Part of a small language model's weights: no biases in attention or MLP.
MLP neurons of a small language model. Each row is named by its layer, matrix (up: input weights; down: output weights) and neuron, and shows model dimensions 160-255. Each number is 500 + 25 x the weight over its row's rms, rounded and kept within 0 to 999. Numbers have three digits each.
After each neuron's rows, "fires on" lists the tokens most often at its 100 highest values on Wikipedia text that the model never trained on. A number after a token or word is its count.

L5.up943:469497494484485472508499499485502474512529515489512497498524502490512483513540523470547527492424542498516451484448546474463490504492504530517473518486460480475520503504486486472475492462474457484490513449527495479502498481460542505509460483464489511422472506554495523470464489494487550522
L5.down943:512454491522493477525496509509524525454464496480527494513496488467514500517516502485464490534510497497485470465541534520569473498506461503476547502481514495499492496505536517485512489506547512495432493562515501485503495486509500480503511490484529468514534494525547507498501483510512466465
fires on: "al" 39, "ent" 7, "ern" 6, "t" 6, " of" 6, "h" 5

L2.up1472:474486507482497521496464503498442489525528494523511555476505457486484452484507458555507496492529465504478433552522473519527481493483538487529475513486456476525499524466501472468538494504504467503497480522479509471507467492509514525517475554528509512522488474491538496522544506460535525524
L2.down1472:519467479553517509536503489453514506487503465549464476506490485480455521498506517464507507510465466502520515508512461498485536558560483545486477473536503493506482530470504508526455481498486487529525512490502483529499524489453510482483411528526480514524488527501527515510457487535478453501
fires on: " she" 39, ", she" 28, ", he" 8, " She" 7, " dest" 5

L5.up429:441527520430482493503488471499500465502530556547541484488482523488492467417496476495488503504515485460552484505465505490511485490444524465517545488512502513515496493496504462482535502505522497510472464483467441485509478516485526535477482527473505522495511530494512472509477454498550505474
L5.down429:534540524535497463528506521468513474530497543506456498508507488474508479523494513502483470498492483496472529475556485471446479506524530504536460500482532490512493516512540509497487492442488516501496556504501529489510523518504511489499519480502465530493511533542562528514523520528530501446
fires on: ", and" 60, ";" 7

L7.up873:533447493475517477488519489493474498525497499525464511494527482480475506510508488513513523493478574483483500538494448517448543505523477503467464503510465452453496470532541522502493487511505452508498491464494514543473476492569523440515511558537488516507445504489471524482515449530487499453
L7.down873:444446481520536533484463487482499512462513484480518473499504498531483555484489511503522542457524517501505490440472469475514503447504512492477454513468506503513499497548486469515512525527475507504466468494518524509493492456506514513514464479471476532521485499529535535514461495527473534498
fires on: "b" 13, "g" 11, "it" 10, "t" 9, "st" 8

L5.up1405:472501503485493508533497514508542440485474484518493445461531478451498517487501492514506474519529475485499463513526480531479476501519538489508473487462461448472501510471542497529503507518507468516524524538501469526521523506468502484478473499494463485543471475522566483508467477493489539492
L5.down1405:495488515526516469488472479470500513514496512490469537484469477519548510478504497492510463477501548466527502495476509561479494464497535511501519540526531481512524470498507562489494465495497517473454476479529518514495484515538459545530479497509508492480503493492494500545481509496492524448
fires on: "ab" 35, "j" 14, "abb" 10, "ann" 8, "av" 8, "ij" 6

L5.up591:500455509473467457525496518533494515490508523520513490524507501520514511495518494488525524465487521508547442480484523525500487508480518460543504470509515480495518535540481492465446536534493478537509537466508484505515481516459544499552467473450477496490493535530528516489522499501502526503
L5.down591:523526496494502495467519483511513482477526500498524511507480498508500505502482511502508502506507507544465507473496502483504524552500522558493470455478494506485540524502518491519461482506507517526430503558432530501517453495550523526511485539468492492494549501456544508472481498525535495483
fires on: "al" 30, "ary" 27, "ist" 12, "ive" 7, "an" 6, "ent" 5

L2.up1292:520466491518465498519499498520491535486477477564489508461491449474458499531517529531514490504501462469479512499505494490493514538496482536475526507495469501488487501482535445524527526511501460516514534481517465498515508484518479517473494540525483486505467466497514470462465453508477501509
L2.down1292:458502504448522532500468533421468467472510531487507482477492509486520557509469492493517471485475508494530538524509507484460487438493489492515496465520480500517498478504501555507508474536475535507495475475510513503509485487488467482499515513518481528461478496479505521485528465480492506514
fires on: "ab" 42, "up" 10, "ind" 9, "av" 7, "ar" 7, "end" 6

L2.up483:480541555523518541497491514486475527494485511512455536513504522490512487516445518544524512473519460495539486502485512540509478516457517538454542513569449484483528538483560528503482491532481513498453512523508479496514502485501492514528495482501456523535465536501518540493480496481522478546
L2.down483:483493461470476495506520455471491461485487522496510520518516514515513515501553490506477518533508535464494509487477496473493489501478456507509435441495508523493496510512511512452514510543514469554484505516488534503488498455476492506505506513472525491481560512515502489479474538518511517514
fires on: "ol" 18, "iz" 12, " U." 9, " countries" 8, "ul" 6, " United States" 6

L7.up552:510517484508550512481500536517499510507513504511510496526508519525510483474486478472500510516469490494478494506536487520452492464550508493470477466503544519472532530487503449529505475474536467517474449492493468499499508484467488478498493535483484483517485481481448482549462508480505468515
L7.down552:505505514531463539499486537464468514476512498506551505490484530519519466537483547522470479494448497467507503516485563479493486496513574497500469506465513516500513494505465522458519492540484520519463533512547488487519479495466494437508485489545519469520476508497477474483469544471488504515
fires on: "u" 20, " Br" 20, " br" 12, " gu" 7, "err" 5

L5.up671:520488544493499542481535497501498472529526540547502498470541476505489493499474465448480558522475529498507484479485487471477515524508536521488475488500501427509465512541527476488458514515483501499505503488580509513513484485509529484528532504535443510532509519508501468518477470489486522482
L5.down671:443502486542494460524497490468528520479480487479508513531534516464500517485514544508489502497486496514471494484523524492539496504467468485458519516505513547532480477482492503544530492524510475566463456491504494492495492498467450487523512548449502475504473461488544537504497515491493518543
fires on: " that" 32, " which" 16, "in" 8, "op" 7, "it" 6

L2.up826:495488566443478498496498522540492473456471578541494482536486547486538536531553517522514506474487472435542473509493516546498501519506543514504499483547515506509514498505487471492493538481501460513482544498554464502541466464490545511490476488493490481459503541497528459489520486477489535486
L2.down826:526467536473526483531515488508506509507517462493551512500466494497529498517490529484520499514552464532486561437493507488479465504492459495479548513505528499513494517513505467536487482542534480491499479493453477478465478497485557456473492523520540445577532511464507540521512495489537461522
fires on: "ive" 23, " political" 18, " economic" 11, "ial" 8, " personal" 6, "ary" 5

L6.up827:478478519458497494467519507503442462503472546500457519526480491533501531516468490485502530490551519524479496540497497489497540493461460502446510479535445489475478499488536530509503504493496503511529514495539484506483481523516534431498474533517515521465492446510469480501508491494502459484
L6.down827:497485509475469484494539484502475498498498517519494498473533538500473465512519446512510499479525492471507498458520509502487505526506527528524473487515507497501493533475485497487545465548494504505476466502488465488474492502521517533490501450531508513531508513518468458507480491486506478534
fires on: "st" 28, "t" 9, "or" 4, "- Comp" 4, " Comp" 4, "p" 4

L2.up165:530514534538556510468495464529483543493499483530493513495470491486471475521502524484497504464515513558531500513503500464509463504450458513500498474516469488502524529464511503517514480485506506496550486518538491481503537503491505506512468513526488496530498516533529447513533479500484490458
L2.down165:507481513476520459520568503506517532478491513512545510476481470483500502492554490506498490511504499501485485517531490475534528481476485505509478441486551447503481509477471500516472563523450463492553514543506520474544496505489504524505468464475516480500494515480517543498440480494537528475
fires on: "===" 59, " ===" 25, "s===" 5, " ====" 4, ")===" 4

L2.up936:449492525428474517511484483507511512498501473518515512476497505509504503470488485518478458469526453488511512502518532509442474505491502481454513465532496486524540477478531513509526483462485465521452505485537494476497490516478507524458475533498499511523520562519535493517473487500525495492
L2.down936:524502494540532486510490516476558465512488503496524468544516485473519465531517537481517498518503492494452490472488445490522497509485540570552484528530530481517533554507503511508501501474508541500519526484479521500523489482506527545536493503522482513450520489500488505532524481499500489499
fires on: ", and" 92

L2.up301:468481511515490528508462486467500541476493520493534495528488487489529500511478472485534488447504488477490535527505503473492506506477496476462519482483467489487483511486535543481491488488532485462456492502515491465462481487488477509471507503522515496546495543502524483540477493498519525522
L2.down301:456518521477548509458504538480501483503494506519516532479529513519481509535478497495433481511506499483484455480453546544509520467502482557484460473521450467481516513494526491526496515472514519491513518516459493509478479526479514530539486459489495491476532476498511490495478498484495491509
fires on: "t" 35, " as" 13, " by" 7, "t." 6, "l" 5, "CO" 4

L6.up911:504479505501509545490483514483518506516460513504464495518524532453493487495500488462496480500461528490525455511493520481503550526468483495499470504473492480499486509483498532510490515464500515447516509429495516474523525513532463486518474497474463514506512489554538529467538516472527469491
L6.down911:468436513457503481467481483528463488502526483507464500546519516468513524496507489517477484475502515469477518440538480511491473489499502477504515505501513485496485482544488493507523502494507471499498526459502517503518510484503526514492515489475499522518501513491477438485476494463545522539
fires on: "–" 52

L5.up1468:494467548470499521458529498479502464487499556563510480522499451476492480482471482516479498494478511485528526494503465512546499521467532507487523488509517492537508543524492455473480420467520522498492482488498529494542473482514531486541519500528471509475512492494500478475458401491519464489
L5.down1468:475493504537480484523541500487527465471532488483502463492519524466517521500516519481495481507483517499534480461522507462499484459488477525490482532472468439539481473489521507545481550523499468534501485498493499481510475515480464490522477478496498518526523524503514516489545524478544541526
fires on: " that" 61, " by" 11, " which" 7, "s that" 6, " with" 6

L6.up556:514501491461501458474488531490529516539500505479484536512479510526489529492476512513523485518509493490497490502488505500508546503489486483481495481464455484507430487501478544521449443536556562466492487500501487519457508506498469453504500532492470561508495510546494481506525513483505501545
L6.down556:512524511498480516508476522501498497504496517511505513534501493490501476507480503510532442527490497539490528503518485492483496491519457466483497532529457521493496484509503481510520538486480499467456474495505565480455506499485515503512508456477532447490521488488497543428497467467517510512
fires on: "p" 31, " Comp" 9, "0" 7, "mp" 5

L2.up1112:476510520481505530511498534478500531527480526505526501508491484432486480571459539515494535498523530460473513485492509507484543498476493529505469501482517466474462493486539536491535450504530506508500499495555502446455502496488496506523532527519504530530474469510518553505519468493527519532
L2.down1112:547506519469541482488504506447491460471485458573499478492526479497466544488510482515460489547477481489477454484526488493543505455501519542502459514502498480514504487488529502529505525486514507449538522464490501485501493507458464519483462474514494504510500477452499481490481501468521505470
fires on: " by" 37, " directed by" 12, " as" 9, "ed by" 7, " by the" 5, " (with" 5

L2.up156:498509521498498537520501472498479554533538473517510520506497444443466456501501481522509532518490529517453464534491485472501518466478489510470501488525483518499530486459522476496564524540508487479486500480500537502456539472510593508477495544522526481480496473489515506458513492495521447458
L2.down156:487511498471513475504489522516499480459529502488526501507539561530541573537507500513457526484545493510537493474492477507497482470558524504486501523479535469476513512529513520505470472463476529521500483495503494480507512521478431533508471509496507512505489526512486519549483539491499498533
fires on: "t" 32, "g" 10, "es" 8, "ag" 8, "wards" 5, "ant" 4

L2.up1034:453515493522560522481495518525481500502474500524555502496465516481523492509471481496521496493490505507506507530482455540518506502523461452454527490484493509567484537450494531506496472482496535467469474503523518480493457520496499485471510515491489492510470472515512431519476494486490434523
L2.down1034:497486515536461514479506519538490501475496499487472499470490495463459492461508521545507503512507480515520489517528483481474452479516476491503485489532527499517514440486498460509511524496507524497545475488460492493509501469502457537500525508495472480503502548502535515513495504500462508507
fires on: "oy" 28, "air" 14, "order" 7, "ford" 6, "ober" 5

L5.up1171:452509517480554518500479512486506510484500485497513476480503480470475499509496548509477486522506487568441506521506482492488513442485516496510486468501481512492516473530513515490521484507491496468498504517465515510467469427484566512513523501515504497484529490535499512495549514476497506486
L5.down1171:525497492526543499476490473499505492509425440527480527484491499528490506445503464511497506456464545512475544492468491502495496493524502493520517464535470516507484478478522504510519537473445475518564498517519472519503506491482481463485541484514498485531516477493496473519446462488486497545
fires on: " footballer" 22, "er" 7, "ran" 7, " end" 6, " present" 5, " critic" 5

L2.up27:509518491504594539494513529506507509493509521500449519535512464476465491506493516477487546520496504491513495499519459534526511521468487548474469439559502491535491540492515541477552511480530475489528462487522480515467542511490527485477495531528478501455490486511513498509509486480517539491
L2.down27:504529529471474470531507512481492514477522472518493486486524495505468515549548454510471500534429435489504464523472498468505492542492492525514474514493493475512538491511510452524470523506477474516478494517482517466539522474518508456486493494479482504485502519485512497479500469481473506450
fires on: " ==" 19, "===" 19, " ===" 13, "ics" 12, "==" 10, " career" 6

L5.up478:488518503484501499503484520488477482538495516514467527509507487475457530478481492501473555490484495475478488501543475493449506505503476480512441506515499486493518465500512506495540466489502509473489505472541475477458481459480503496500431529553478554509501441485489504525510533484510529499
L5.down478:496526530502512488469476476444531483492506465484515476485472482535486504474495487509516479474480469468497494490543456518503485488524535515488475479492478454553535470492523512498548522485520458519526476463509477492525486477471490548518475492495506477558533508429515516465491523517465465500
fires on: ":" 17, " by" 16, " by:" 13, "-" 13, "ed by" 8, " with" 7

L5.up808:475493519491520510511517510518491495514478505547482496555485495482522470493433501507494495523542503540497510503486450488473490543479507512471499484516502473452497487476524547506495479459548527482492511469502511491518480511494494523496488512548453519527518490493480524495501491505513494514
L5.down808:471478457509496483540515475475451506464496506487506487521482472504441525487558492519465464503513481457561522477485499492482488484483503537496497552492485471515525485503516517467499504551500523509550502500440486524483530491474504482478502463529492504532481458466526505523492487499499516468
fires on: " by" 15, "\" –" 13, " with" 12, " for" 10, " as" 8, "with" 8

L7.up1082:504511519489498489477489536523498514511452460505491541476490501517466489469469480489489458477524478529512505495534528516524533532508509510452544499462510482508449500490473479485485507503494551494539478476512460510506522484470484486485525528446510507510483523520522460459475482491497523520
L7.down1082:509516488477544482482496506525502528494488524484514492463466497470521485543530479541466528503488533490524559484457510514530473531486504499499506498507437516494493485497459547474478519504504476454471476516477512511480513541513452465517487519487470498506503478496502511509499484463500509475
fires on: " exp" 17, "f" 15, " ref" 10, " Comp" 10, " rep" 9, "p" 7

L6.up440:534478506534486488539503494516480508487498500518444524490508520465519478450462477480510473453500510493545470493457507535510508463480504532542551508518538521506475463530512451470544497473465513494525514484572515483527478507519486528539505487478470531545481472500520455515485466507549495511
L6.down440:453500514496524507472501508484447498517485472505543509512515501513492530517487470507507471514495519525537535504484464523457496495470512473523514516456444484491531505534454537518489470456475512555457469531523552515472546519494477499518480496483560505471502481487515488496510490526485507494
fires on: " group" 21, " one" 17, "; A" 14, " number" 9, ", one" 9, "; H" 6